config.toml
num_hidden_layers = 10
hidden_size = 512
num_attention_heads = 4
num_key_value_heads = 2
head_dim = 128
intermediate_size = 1344
vocab_size = 32000
hidden_act = "swiglu"
norm = "rmsnorm"
norm_place = "pre"
norm_eps = 1e-06
positions = "rope"
rope_theta = 10000.0
rope_fraction = 1.0
qk_norm = false
attn_scale = 0.0884
bias = "qkv"
tie_word_embeddings = false
parallel_block = false
init = "normal"
init_std_qkv = 0.0166
init_std_o = 0.0166
init_std_up = 0.0166
init_std_down = 0.0
optimizer = "muon_variant"
learning_rate = 0.00852
beta1 = 0.95
weight_decay = 0.013
lr_head = 0.0119
warmup_steps = 200
schedule = "wsd"
decay_fraction = 0.603
decay_shape = "linear"
final_lr_fraction = 0.0
batch_tokens = 65536
max_seq_len = 512
doc_mask = false
train_tokens = 702600000
max_steps = 10721
dataset = "wikipedia_en"
MLP neurons of a small language model. Each row is named by its layer, matrix (gate and up: input weights) and neuron, and shows model dimensions 357-452. Each number is 500 + 50 x the weight over its row's rms, rounded and kept within 0 to 999. Numbers have three digits each. A neuron's up and down rows have the sign that makes its largest values positive.
A block is one neuron, or neurons of one layer that tend to fire together. After each block is what it responds to, as a language model described it from the Wikipedia text at the highest values.

L3.gate717:485492446615550535421553532495587478474463520513520461410495489516428525452483403479391391422439472461451528498569454474591569488442540598506429452478580501479590480539462567498548435539394425502413486508461560518501565500492506509415575534462598529524472528431551478428438526546492488453
L3.up717:622500456421476515432525554518495589534523444456498410499485468549530555459439470498509445534456513422544525487572470475541495492568506390465403485405523550461523517499544494444496462535591525437569477513492417559513544419520482453499506525545365476499500551509507485608423527578529563587
L3.gate778:536400520435485454546435558519503422542548503482468550475560379495459461577578574521457525512404454565569490552497433544511600460478484602531467584508540593523464424543454538460462474428549492434547539406487522491527541517468594475514490510518587491576419507590485525559527425551518553397
L3.up778:548411464487597552476458490556578424448518529458465457502575656470444519447626521535448599477420524564488532514515495527459505497509441523518465573528426612586540405557442612549463516560516445551561566490447451557465540495513498536524417522548434524521421628454563450453540538543502560449
L3.gate815:388421477557529441527536543576530557459551570538524467484473490490448532554473578464484558508468485530499554485492457472558545433518453504534534536463479643520464449501468526521504437461465518562548469478478463550491486576501541433492597477531480482497473430539401462526447420500536469513
L3.up815:537611560503411402603474525454541434518416499545452449489625417492518558522491501535444492607468523462434437392514520478468572510528552459546478502520523507417536436440521548581503526544482465506308496543486453553563414478475567415491521446508468515454549515446511512459472468552505474498
L3.gate899:496448501616664545529504471514515492529570435448443470481393482476542484432400601467485434436539463498507444523463555458542477506620493494435491450431497470536439487525556486582530518467477487539533490511560436514505442525440602564450557572641478588545430549590536494503530567464530482459
L3.up899:494498545510457481419533508485559484412477632495527559531551550545489504517482437531550500402468501540456556491478544529534571611519473519456532455529558394545536515437594474502464477468581453525430584532453524556500509453601551526485593502467445535384464457452436525487498459485518453574
L3.gate999:496438544434506588490378515496559542531451541469512536580479554527538501537387476494515576514386535486539499578489424527461531510540499412468577544553533539543477437499541464387574475554491467501532563504563555510584451466472569483505509522456503555493560495525427522518455477463382602476
L3.up999:522515498532475495479485526542488553538448463490464438527542522524456535632501516508418518438504526541496421480560371522537482497587528474603477581523502433507583447501481481462419434593516557565535476495482468498420487514509440506418544574563444486543512444504532475487469476493466538480
L3.gate1110:466510430487436548430555449587495510496462490521536565533586498514500461418499512487466482446559502531474496434535470533361497483526502583460507567511562556486548463565480481476378557479473518463438512549489530495522473508524505558530544447555497543446546505531554475478460447508424547485
L3.up1110:467521521453508487474519478511527453505479469486559604475519502503516494558436482454570394480513508543578477443483610451528440478441533463497462518450467502526489483512465482615448525452444562522404466514546472432436521587498531500540415447456562501522548446529382442443442476566499375487
L3.gate1241:469565484506449529453572479528594480472534494498493461479433454519501519612379530557486459520528508516546490538477570498541449499544500561489542530459472518587461511453541549503530509499496501493388462529510591527457609418505470477504548465591541474489631534601489470535441547453565602435
L3.up1241:530432546482530562426449615486480514488458610485425500422571555510502502592477554426406531368522568531537484515498410549412440537476501470461507408414463420550501497480475557627523488490397525594457405500464580519570467498498440548469504584504403497534449494527525620512467453481509444546
L3.gate1267:537429554540515498552496460496519458484538425495476504480556485445511528553516518544411468566391534517569455474486521470559544479550493538496445528425481540566541476512592545511541486586484617462480472481505500469433504528447466506456473519509490496503402478477526554433480472537396413500
L3.up1267:571440540521445475388507529426548501549505539519411385430468535537426614461531475491480528539471433546498378523474553530477449600461519477511458563443452533526546500475543501570523521549571532550509522582445410457449530502619530510481513501441495509506448472446491426454503436617448458503
Description: Predicate-linking function words

L3.gate44:537490454566440440521500530556505438465576526493499496510536459568445503510397452534446514446513478579495551514486534510513403494502543494568470403522412602572492420439437470426612535575470502493609585532562413471589634506407521460594514493542389565552485505508353503537503473462582462464
L3.up44:501502473486537499514435476501552472444524513438381491491529485413447445460498463439506458450611447503548548543568556545511542529537563521565484458456523574484527509497332424524458479540546514514673511516606471535509562542485553510464481516461510636501578488447428516464501492563631500536
L3.gate357:496503525403630424478455539472490507520554481494555602561485540538482489494536517471478456486419412397408585481465591452495502449518520466521452572601518534471495501518518562476467478509445486470537512452538520463433396523486318519544478445473581531511526491496522424502536500427367477459
L3.up357:398426445408462518524458498421465427538462505502500502555478489589566522552512502483471383523530436551457500528520489456477520540513554466543504469550606421556505484596479512568430493464493507568530437559404530598419464546528434549503480532401486527505567452468535488461506531507585459443
L3.gate682:504504527502543500488462498591482389451423543512601500448576501584455541493513463440474466493480512541451483525481569464478508491459551519551527558558508493443498499556490481507545431502522530422634489538614394489477454479561449465440589433515588599503407370436555526468510470393580527471
L3.up682:392529573495515486509486512492499482488446585535477528562426555556466504580506456550513520514544386542551532502572454426420528550442468508628495523482446555497483406561478547516554405537514525478632490521548407444533475584554530572529516519466590480596466459489545439538524536500526410496
L3.gate777:456413545482576543529587493569495426453438533519513449564552494557485529496494431521469474466436448529533468455586426471503487471629464538586429647455452488473457414511501515497527513501420509535496445482513483528447465487425460507468511511467509514486471440503509574454433490458551537477
L3.up777:495535485489459554538498550452594449415560537532502523580492550552431411537406447427554522547548535470544528505561519524568553532565516546538476450478456496453499487499602442507526472483537428462539508454563498386471494481457525543505526554469434543508509427559373473470410466550449566625
L3.gate949:540519465508568522601525544460430603452472571469596514515489464425445534550514536496463556568467453493452585563425488455460475489487587521469507526567506410543516504462539440430467542453504491626619461573514565469475433470548452436549606422480542536500492540537546490500468552472447445472
L3.up949:510443564566535505514443483383490453491510572535492523403535500462459452565456498522459573565495474415511509632543510428516454528508497483453478527521580573473463450485390596450440471569457477540501519495633508482467407559486469433528525400479551477523546489493584550560484479527493448449
L3.gate1205:645435509509545585417432513401475471484453504470524589457575411429536513592410537503469489467477502473516569598601522413476481447519443533510585471457542520503474512611536579567493470543488417461512495453505470528527553542416529484529543547556585536475402542467449597562440560465572457497
L3.up1205:514532480440532522560504511517549584488499525429475526566475444430567530498531481523384540582436535562539420514531563531550496447574520468592488522547523426475500532497530536526571437548528391517546505487525543423573553471520402470482407501443533484494472489433411514457484526498491517486
L3.gate1313:558561545411536506546433548345503453506380553501553458435507465529533514509459484453460516514500583552524480553521488586468476555613550444546501527490420437564493449404487395442430385481552462526491475409517429471497438519547507500485446525454593458528477484461515412446545519368549517577
L3.up1313:449451449479499478501518507520501534445504462436547575443434514532471447482418491497521502457501540467362528486512474565455543481541551600494485448467471485475450529422485488463515498444630526531568540522495448556526529561472510467552500562534493633525465549424486437522553468543449403478
L3.gate1324:499544590498523509442544557477513482487497418520480596566536456463554496518416480461479571477490474504493516586473520471506463526482494512561471452489447475540536483495518496551568500401531468470532437422547480513436492490422486533444424540452551448518520457482517496500509485441476545531
L3.up1324:501564541514525427576455545464503494507512428423563540539545541475585520434472560466572568370484521408524561471444510395547459530493458462542488591538511516512534429490493505387489470506555493518453460619542496478475496560556394485514498496441515504543398466435526584550446480504566539469
Description: Role and involvement words

L4.gate153:500585505529485602501544447503468559480566440487552520478510518582445449624487582511458559478493595405560416506495507476467562509551546468492525404521471474523464524510477476522567419501479521508423457519568542543496499476546417590513531506452493525523563495540540625531502584448621448561
L4.up153:499479448700480561508484514499540449476518516427546496503486505420480616486500434473452478503569447522517421515440472375444445500416483524520465525491502523430491510442553505523528537421451494502467410510544529483425532485464499480583501428575508500514445487551443458562423418515513459493
L4.gate217:545445439406545463503531489586452530517501590516447551459532490444407507563431487421481502450416472510572516511493532492482430560431476503464532434443466503465556629561584413500642507577412570465478484470386515457534489568527371579524432523504457409471483496437505558464465558414504531597
L4.up217:481541520540446452537377553535587441524549398459481536467564516471479419476487397450512469435446556591517457530480485478476548505558417504481484425504508583437583536561416442494604397505471611537466479505514490543520534449536519480648480499555477439480500590472551537497470523441519496515
L4.gate525:506434489470495565545456552453474491536473421545447491504483534578569579548476496502386506437533486523433523506455441510550498511478480511504515504489504540479530461527443498459541576555432617529442606434454430467444435461444444486573414491546467492504456429464520443580508512330428459537
L4.up525:616472492557490511466464508494469514494500482475551531497464594451504515521582543472584485456457592467505465548465497545490451471604503486433510535468415557536582474455474499549528475548599547530519588630449486451501456504513459474446618506536485613525523530455559530467383484474464481585
L4.gate966:517468571596352513476476540470521475474543509408520469407546581438572483457487524580442452489497526475572470556485490438524480541470546488450456504496441510510564455463455501542530463510448493538486476515488563455444438437491498564496508517561556447554424492466469568589470474434413511605
L4.up966:528486473533461487535495448424535575477415527526526458533501466441513508449395447524413392519550468447431528561479473419526501472474499499491504519513500533455581446571554496501503460498414478531523489547576495484598442509519381491573450491494530577550438484590512460430515553520524404449
Description: Infinitive "to" after inability

L7.gate548:492408539375545530472611555520471459500517512517529408471439540510614503516503484620471538475457466419454436446500513509535550478423511513542449495476543490558516461533517566511493542508492378503556428468506525510527594492536450541462566495518462519537543523527460495569499556468569488587
L7.up548:483486570502536467408433555510487547478448523454524507556510528483477503494400408449426508427517524621477568425506519498496482550477519499432445458477459474571459425541545424575521538516439596516502488488558497450585535454490479456505444446490417419504550409547576516522459506440537487499
L7.gate1213:491547564534487536526365459510485464587488527522459653523420567515517484519461523481566507451462484446440508547478493464540490560570578492444404482544529503526391498455438504482492518502486538500458563461491355485595443545623462598362605485426477517474526433511433598432433505363522559469
L7.up1213:507529500496471548443423525503472461515513408566498497547533549500565575510473488497473541472501524465455498546527410495519524491510501549457563463508569617460376494571521468491461414548455481510454542484542495448509525454441419525450560414513505508570488499491555469452425505407514463478
Description: Before the object of an action

L4.gate202:425428514504494555572425457520502396483502540485507468537439503458509475458526515492383461491466534477494479453562523543481464518574504538552459464416438393488448569525529570454528492542442497437546537491638628541559511494497468572466450383527494475579526495518465534526477592511510439448
L4.up202:488510587504518467469513466486476573572487536472503572433482489544475468402415562574475457453523498455472467554544424551470490426628529590641421510540490540489439482512502449527544438494493476404498530474543521484538528480407533612527468494516445543396496504428474577538409415513580490517
L4.gate231:451444537544520523541550518395485524401538541562509505516455481583500539413580480459492551610570509473467426425473522507548481467541497501437516568515530510526567564448441471439465534623525604427453533474533465467552583588540502494476366574511432403468464530426496474470540532473473491518
L4.up231:413491437556453505453525569452575438502492480498567576548526386541546501489461527500515486538553570581484531600429572478618526506438490551521510520550412511563431543500519444513460528572574456512476478462512490499543557559529536612508400574518488452506460488449504456563521432498476463445
L4.gate358:411455554513515462587517426554460481513463511475549522530469438567447443508553501470597553474530487473458576497490379521472511532551508564480543478400453463587456495560407485493598523510491564483518486473535483439423481480438429503535504423535480503540497528475504519543518546519403537505
L4.up358:598550466556478512522481484530510500626536444474541493434555562473550552462506387611429512499523477499438521630506530482524459485517530541487466538588497570357512536467539451594559482509523569571471456420535400547481522432524487544501517456458488545537486434528422604507554522563462485580
L4.gate1078:539482587538517449562471568438559576563439566568514484447477446486541519434532487505567454586517559504470518448529555545583441481435501558488581574564480505542472554585478579482570492532503468553540505542469414536527524516450471503553377470495407549537547425590414423421561491483458426492
L4.up1078:446503565521531599529484452425544573494443475514470439607491553537520500533483445609447494589463602539449482519534514472550535468531423547528365407605568470543514516508524479532443489539494542466362465472437489505569479504504525488577373573511430436439518583471536521521481518501586527447
Description: Links from representation to referent

L7.gate167:584509509505541485543382560493595518562472401483492609492534506514503503475568474411449451496494559560462426456496509476429494479493412584523491314465452568485470624547458558494540520461499452516517466443447499372549519552476470541548493547485528449545582370630489454522427516452521522526
L7.up167:540537525564592523478548555456543517588545556475506430395507568434416480602489514573475467444507530474479409533470464367493592450534442549458493474528407458579530526442544456462606476414485583476507466539599400480452440535495440527460482579423564464489448463533518515551498563551489448523
L7.gate507:499508559454554447457437569429547495510465548476549539514493438498505541600530543580437520512564552530498537521497470525473464534390459514522540552406509560506490505480409432427405484482503492490467451517547545494524635474420473494548474521518510535473649507477533442533541570420527505590
L7.up507:492436478528488529479496498498469535433469482519444541455450527461474588517449518434483445435523575591488556553472521469475529547396475594579483472435582507493513549389435553512464448490447543456509539461494474431483487524386492473528508487502562454456499447454559454566470514503499357529
Description: Pre-verb auxiliaries and infinitive "to"

L4.gate263:516446650556497557524506432521411505485433444445538515520469516515446470486462561581532520504525510450484486577508465508453527565564489480434493519442563517528491462543593486513557547547493529550511558549499493468484520554520597401456469469511584583509436554493498492451521506506528516474
L4.up263:492514502457564544584452480554521493502386542418507451487547503472517530465411558544454520397471528423448572460496487499485530511621475541438545490446442526512520458478495478507513494532383521568549442512403467441576596525509496513520625424500466492558494436473536507501507490549569503527
L4.gate492:375518614411409446430461575482413517482497464509462492452516398557502571414485428597634493526491538473545592555392430494517515530503593457468531550437555577488510508547415495537448532490517484467547500498515568536553476440424541418523569450473426499444579555572505530508486523572539461544
L4.up492:531436509473540483488540459576523518495619479529548475486412516482419509460487474420458531454402472589507516431520455506559501575487588542411475439514478483498521586474503492486529388520517513534560509516499481428448485451564502436478474381502544566544478541523480473458479589435492503404
L4.gate1131:516535614604568478437481419566522568429440466479647529520468438478557498474425561482450562579448536397485553542406509516527480523538516493510504491544526601530506485484465444456535474515542478550563498493508473476541619549494562488570533474471383523524481550509545453448441509486596558393
L4.up1131:408416492542465461471510486589509458444469497468587507452483463405327511501396470505531589512505517379502546518459510640509487589548520542508464475565457551539526520456542504473468462613528435570491474461436509499433502476452533458493538478492457424558405445512545537520443498440487566554
L4.gate1230:453527519487606375501402450480495507476434549377473469414446528489435607464420441552414477542482487537409488506469448545620468456554470502508570442483551574477529501478510458519460435524474478545538507513516437480529492533588446478493521523497524591509473504495440540446465458526528485518
L4.up1230:463420526504463420489464553437523491512501493518501527488456464511498561578427544526474578549445536473444477490430470567480482469579371457541542512504468508455584475510517535533449456474543469494620501431533454527524488496539515556446472505501579448505471544467468457354525526530563548500
Description: "Appeared" in career bios

L7.gate301:416471550472601554411481529519384478517534516458450447495508508476500456534490458507446539542566530386458513550554504465504463483491496447573506445458460449439452545411516532420505520508552520492508454516467578553567499433556508536512550499467503453577553464464494470458522539432416529474
L7.up301:487501482481487478395398491443429453453566490502498425480574454453491558482527554548489559468483424428433535496557466424550504500463421574491470531389605544515519567475528529545452465483447448494620455511484550522518465449537453542450493504495590570575479553537540500433522452466468475487
L7.gate543:446459506470652526597518398467436423542446497351503521453557484466558479496510509522506435427486549436453494539531547460445508476444533518554470498379425529491474504564578522501524466440492514479512442523547418472492441505460405516547511565418527563496495463530460496542479511472461539575
L7.up543:507501511537540466485544487411501411462432514487528536492427395564565511479537485469384526464513395471486482492482585551581501418543475481565485556521424493497496441481569529511500547450544480531608446517495486435465596554540482567477533538467544474489439424540412529496452590475556547450
Description: Verb stems before suffixes

L3.gate354:448529416480452558446466513487510538582520449495521553440512477476439476466494520471486444522372549489540518476449562407487596463479463540479435540542458541470548421506473540517564483440519505419438457547489432474452437478503443479374495503519507453537505416522492450470443469471622548522
L3.up354:455498516498565557516551488556558522481471504541475531448508442513314551524547436465479437497471499559540523515607441497586492478552492487555593479503534544546488514447515498467500465540509543468530513430587644511461457493587543581524560589403556491435517449593491488634540448483460522454
L3.gate517:460506479457458477483494500488580496551529474499444584561538485500513514554607516423480530486461541539494455506505425504484520487622492487433408535488596474460428485434476464568489530526493591507501560561473430354492561461490456479556541574489543620524469563484626485497450483513503501451
L3.up517:517518423527493464495490426421493483516531492470522513494483489487561542498516480507482494496494493503532434516484479553371451526520446521395458530583526516480543438455419445606486522526626564440433542520512580505482523584504539530499542454473510473474568434455543459559523515468486563479
L3.gate548:444533487440493493505443492433465521532418493464485503446426469473451447531435435448470570534509501599500417522562524548572513573517412554406450498471614519531441403495523511431563519589514536521517491440501472605466531490554422552517493493507460463499520544537443536567540429528558483465
L3.up548:444553499510529480455509447387508508583447588491544477510577530460502528537531451518511413440574568492569497558488526525486524568531575447603468472494561411408554446472519518527471557516519521400411563492554514466519492472531474459554466473503506514448490498591455531515458557502446567450
L3.gate567:486520412509554527497487571511528520559508452523588523410433570569490437463523431493385489450517485557447492453523507592509508404460510405485521595526568536547473562476437432533489567455436446559538513462491449462542535540515480544519560433609438498517533469436507452419501587457530561537
L3.up567:457457472465545439559452480432514455481524549534517489481612523474559502524532552464528426485551472522491500484553494589456563429524553478613471560415484509513427457483526544517487580483391386468538509482445606577528526429429545523562493462551606503450486539499502484448478558415493493476
L3.gate741:597501449462481473474538496583512455490389508514559505526348481464607481555543416508499523528456496483575548509534590461369502501560492531503432522521487512447511460438503480527557429482475435481459532618468438527421416502650464449491509526442523423491479430491560539508549554447514523457
L3.up741:471442473514568426504510467542514537461475547592573626458449626614500531524515559527506490468454554532516550553557495531424472555504598507528480489558563561434484557545482530451421415555559442475546458575466431528387393571561469539493506532507567491390595585468507552521482420439563483471
L3.gate833:425489544552454483527462563571515414524494481524535593495489543522561487488602478440427543486586526492468450567616454539438474511556466502573461509480451516456589462456464428514489514525513521522464456586616526489581411469470518470520436508546551533498466539449485490454441495451509553566
L3.up833:554433509557477530447412505515511593520447564538522522507551536435551470500498425551571559450639544555531495456500504448445488546504432424512498463612589439507540445471492505483442522551529571465582536532562552464529453462464463519499479522492450550572452362501534489509610440372559582446
L3.gate989:504464383482570502477539581576521564523487591501541412529554419544507456580556551613524447598573496503466457339575440452502547542489474402531444534565532489513518442537442453486539535530498527530507454442522553486467531607523477550498577469535433426507485578472421542497557447542494521420
L3.up989:516506550524425432492534511535570495514557510444465478471475430495551547432519483478620585479500637451470502517546519458534486458569475431494486493408689517497525453466509501577458532543506510454553444493565396487428466481480502364474523632452513500526391484511441561548433516409504553452
L3.gate1275:529444546436447475438410512561513484391507553484595517522477476475561547492447523551466433484535598529511559444482577437533441521496510480480539467477518442532528442573485485581488475518473571524527494560455545527534469437544491577454472514523454467452458476545517509513496535518510534483
L3.up1275:496480423444461375480500474531410509478480337530541561413546450595557431384463550521513469460541510435535481486477523451504501545474455366460461453553459452509567448573568529502414418519480457489545491528517431530437511599456478500567550503485487467490499478500563612496463563464459529425
Description: Mid-word fragments

L7.gate266:482553476502489449499540479553508544469486486560538538460520504504560522451448475518494539486480590485534562534551466543498509573480454514464449516444462437587529541498524473402451524585542495557569523474491460463382446440469568510450562495495525512443430505498481465515548410443544519453
L7.up266:447499446493551589486399531500494433534521559485480489448590498594469483482434555497553470421579475473569520500457481455494488492576532570420436509458558552491495553481509504537511398597531521523546519455572556529469509569505566576465461501524484542441559459530453590513491416446601435391
L7.gate922:480543471516541415523517539513506484490481494512560445448493497436592463526480619507552453436470512603480454524413432513412528484512582512535511472533489441505502604490442504544447524465559576430458580461502500497536541468467452522456477427448478533461477504538481452505516529549551576422
L7.up922:476530537456494499547483431507471383501521494494509522495424549499480504522451438483491484416527494464556452501551544508477526531495485452533627556483499555437485487512479393521456538536489611434584554488495437527421530428432599537545544563480468477432521489489442444460519482487568484458
Description: Mid-word fragments in rare names

L3.gate415:497503453531557530566455509600537529460526509459479457533460488505454492468583500510452524509542556488495531581504496452529503443520442473499606577465433441525551535446563520567601488560526534582476477474498459445557582407602579544553539515528491507541556495592453481446545519509547508574
L3.up415:414462558524481525548547494520564457459525555333497462578541568513425637545500537581430496561486468563526487407484445502538467549525475464518554446458442530567482397494518448475527467505575518511567470417548533471537580553559463584521577500423454485523465503516523492399509536570476536524
L3.gate425:348433514488503536615459556541480465392494545438535511486539489467533473557418501530465466527459526459536530539452458513487543535527418526576588603438423504510550465560483438550495410519454455459525548505531504538492644550539466477535643482486487528478556428501484542535582531504469557551
L3.up425:478479515564463487486473496394531427428529527424441491513507527504485501491409515479526536560562472409414551571544402523505506496539461497508447578513479473539481497415546428545564480470465572427457527576503442440502559472506441594480469459578469452514450503499479523493534534497471551526
L3.gate434:548530587482448466387639427562430500546456581518496528486582624488622441484562477490485415510539417478487575525459520486490533376598577457499483505509494502446562460581431518408451481493494421452512487566481489540454545448470514606504477546525521538419539644495473544429434566498513485469
L3.up434:500467654497486490471566567626541434525443386520535404523473531504518489527472540532478501504582522427492510531519487528469505451534568505490474533401498478488597500540441551521460492536480510582487555475620507533556574512479504468476488520435577423527460526412507451483421521510513500564
L3.gate664:385446576532501458452458590492537544513465403387506516558559529476458498430518545482494493432487601469504512550481454499470539446518531450461546542480495503524506450401442538534536538437582479555519456409569462473445558485490508537490545465520455479546489387462585516479530506521512552577
L3.up664:450553484405527500491406549450547519465386529512449502468493569411506453551484531588490582556498465520477522487441509428452532492549539501566499542443393515510474469473534524447454524519540422422513456469559497464486546517526557613559547502429402359457495369485544523556465529453452466560
L3.gate827:598474582529540498542615499551502522499483468456489490394489503486527399482523531493537575505585571466443548525579500540495481502490398494476532536488455521550552507566547425545529466495506533474468456579511471438382447644543493535565518510538451425491468453578460494500416594508448432440
L3.up827:495529464484527453590578545563561560448459516354426477490494489459526501439453616471484523383507489521563489520540534445531468540529625510460485523446458522530478459456455522581526473483483521504479529454528612454494488513560477508499474460429422532503530445440532440502444509347491508439
L3.gate878:537478471495481492512551554478591574476428438378507424505499555526519490477500472510451485509507496484552486470548572591513515472507522465532511514458472461567570533516593493462478534518509485555526537513477514501487516477462443564440525574441555423571502488508489540348604481461451492559
L3.up878:475544540507502543506539515501527499491517539523498459508478651387486455412486408556538435501376559534506449384510519499560470464587452557517556530542465463492525484533538531585559550463627544441478508580541467447436602580449459514487599426521487549471498443504515510484498479543479472534
L3.gate1012:515464485546452612579572507501494468493529490442447510454543555509519561536636503553423597612478516508498481512453520574560439487527581533551459503501483494470454537599523587543509518478510514473439500521506441572517538504500385511434570536520506534585527406508592434437477548530503432427
L3.up1012:496438577421538479462491532536521441530512433443488532509484578459591441415486507504570485537482608534522423500444507546357510376476491470493505567457467560344488452439492420435561451437523506506494465470448480615587473524462476484511508481477505471521508468524519390501499494352446529511
L3.gate1187:572485501465517524492511589451386551465519495506530440468513531456495444529561514419506579572505484447529553485612560524500489474593470504436492438417508481510545566554617425608389473405533461507516500471429530511430433544470537499430472533434431473553493408579595488453508409466489612603
L3.up1187:479599563497490558404518450494451525457505517450477527499424549450540511467479497417422540545438446485544512460484594513526395516511478557510466541423464527418516559466512427506467412493550540496496499512494484578347410514463601462507538579530540537472611433429621531498426621470553456519
Description: Verb-ending word pieces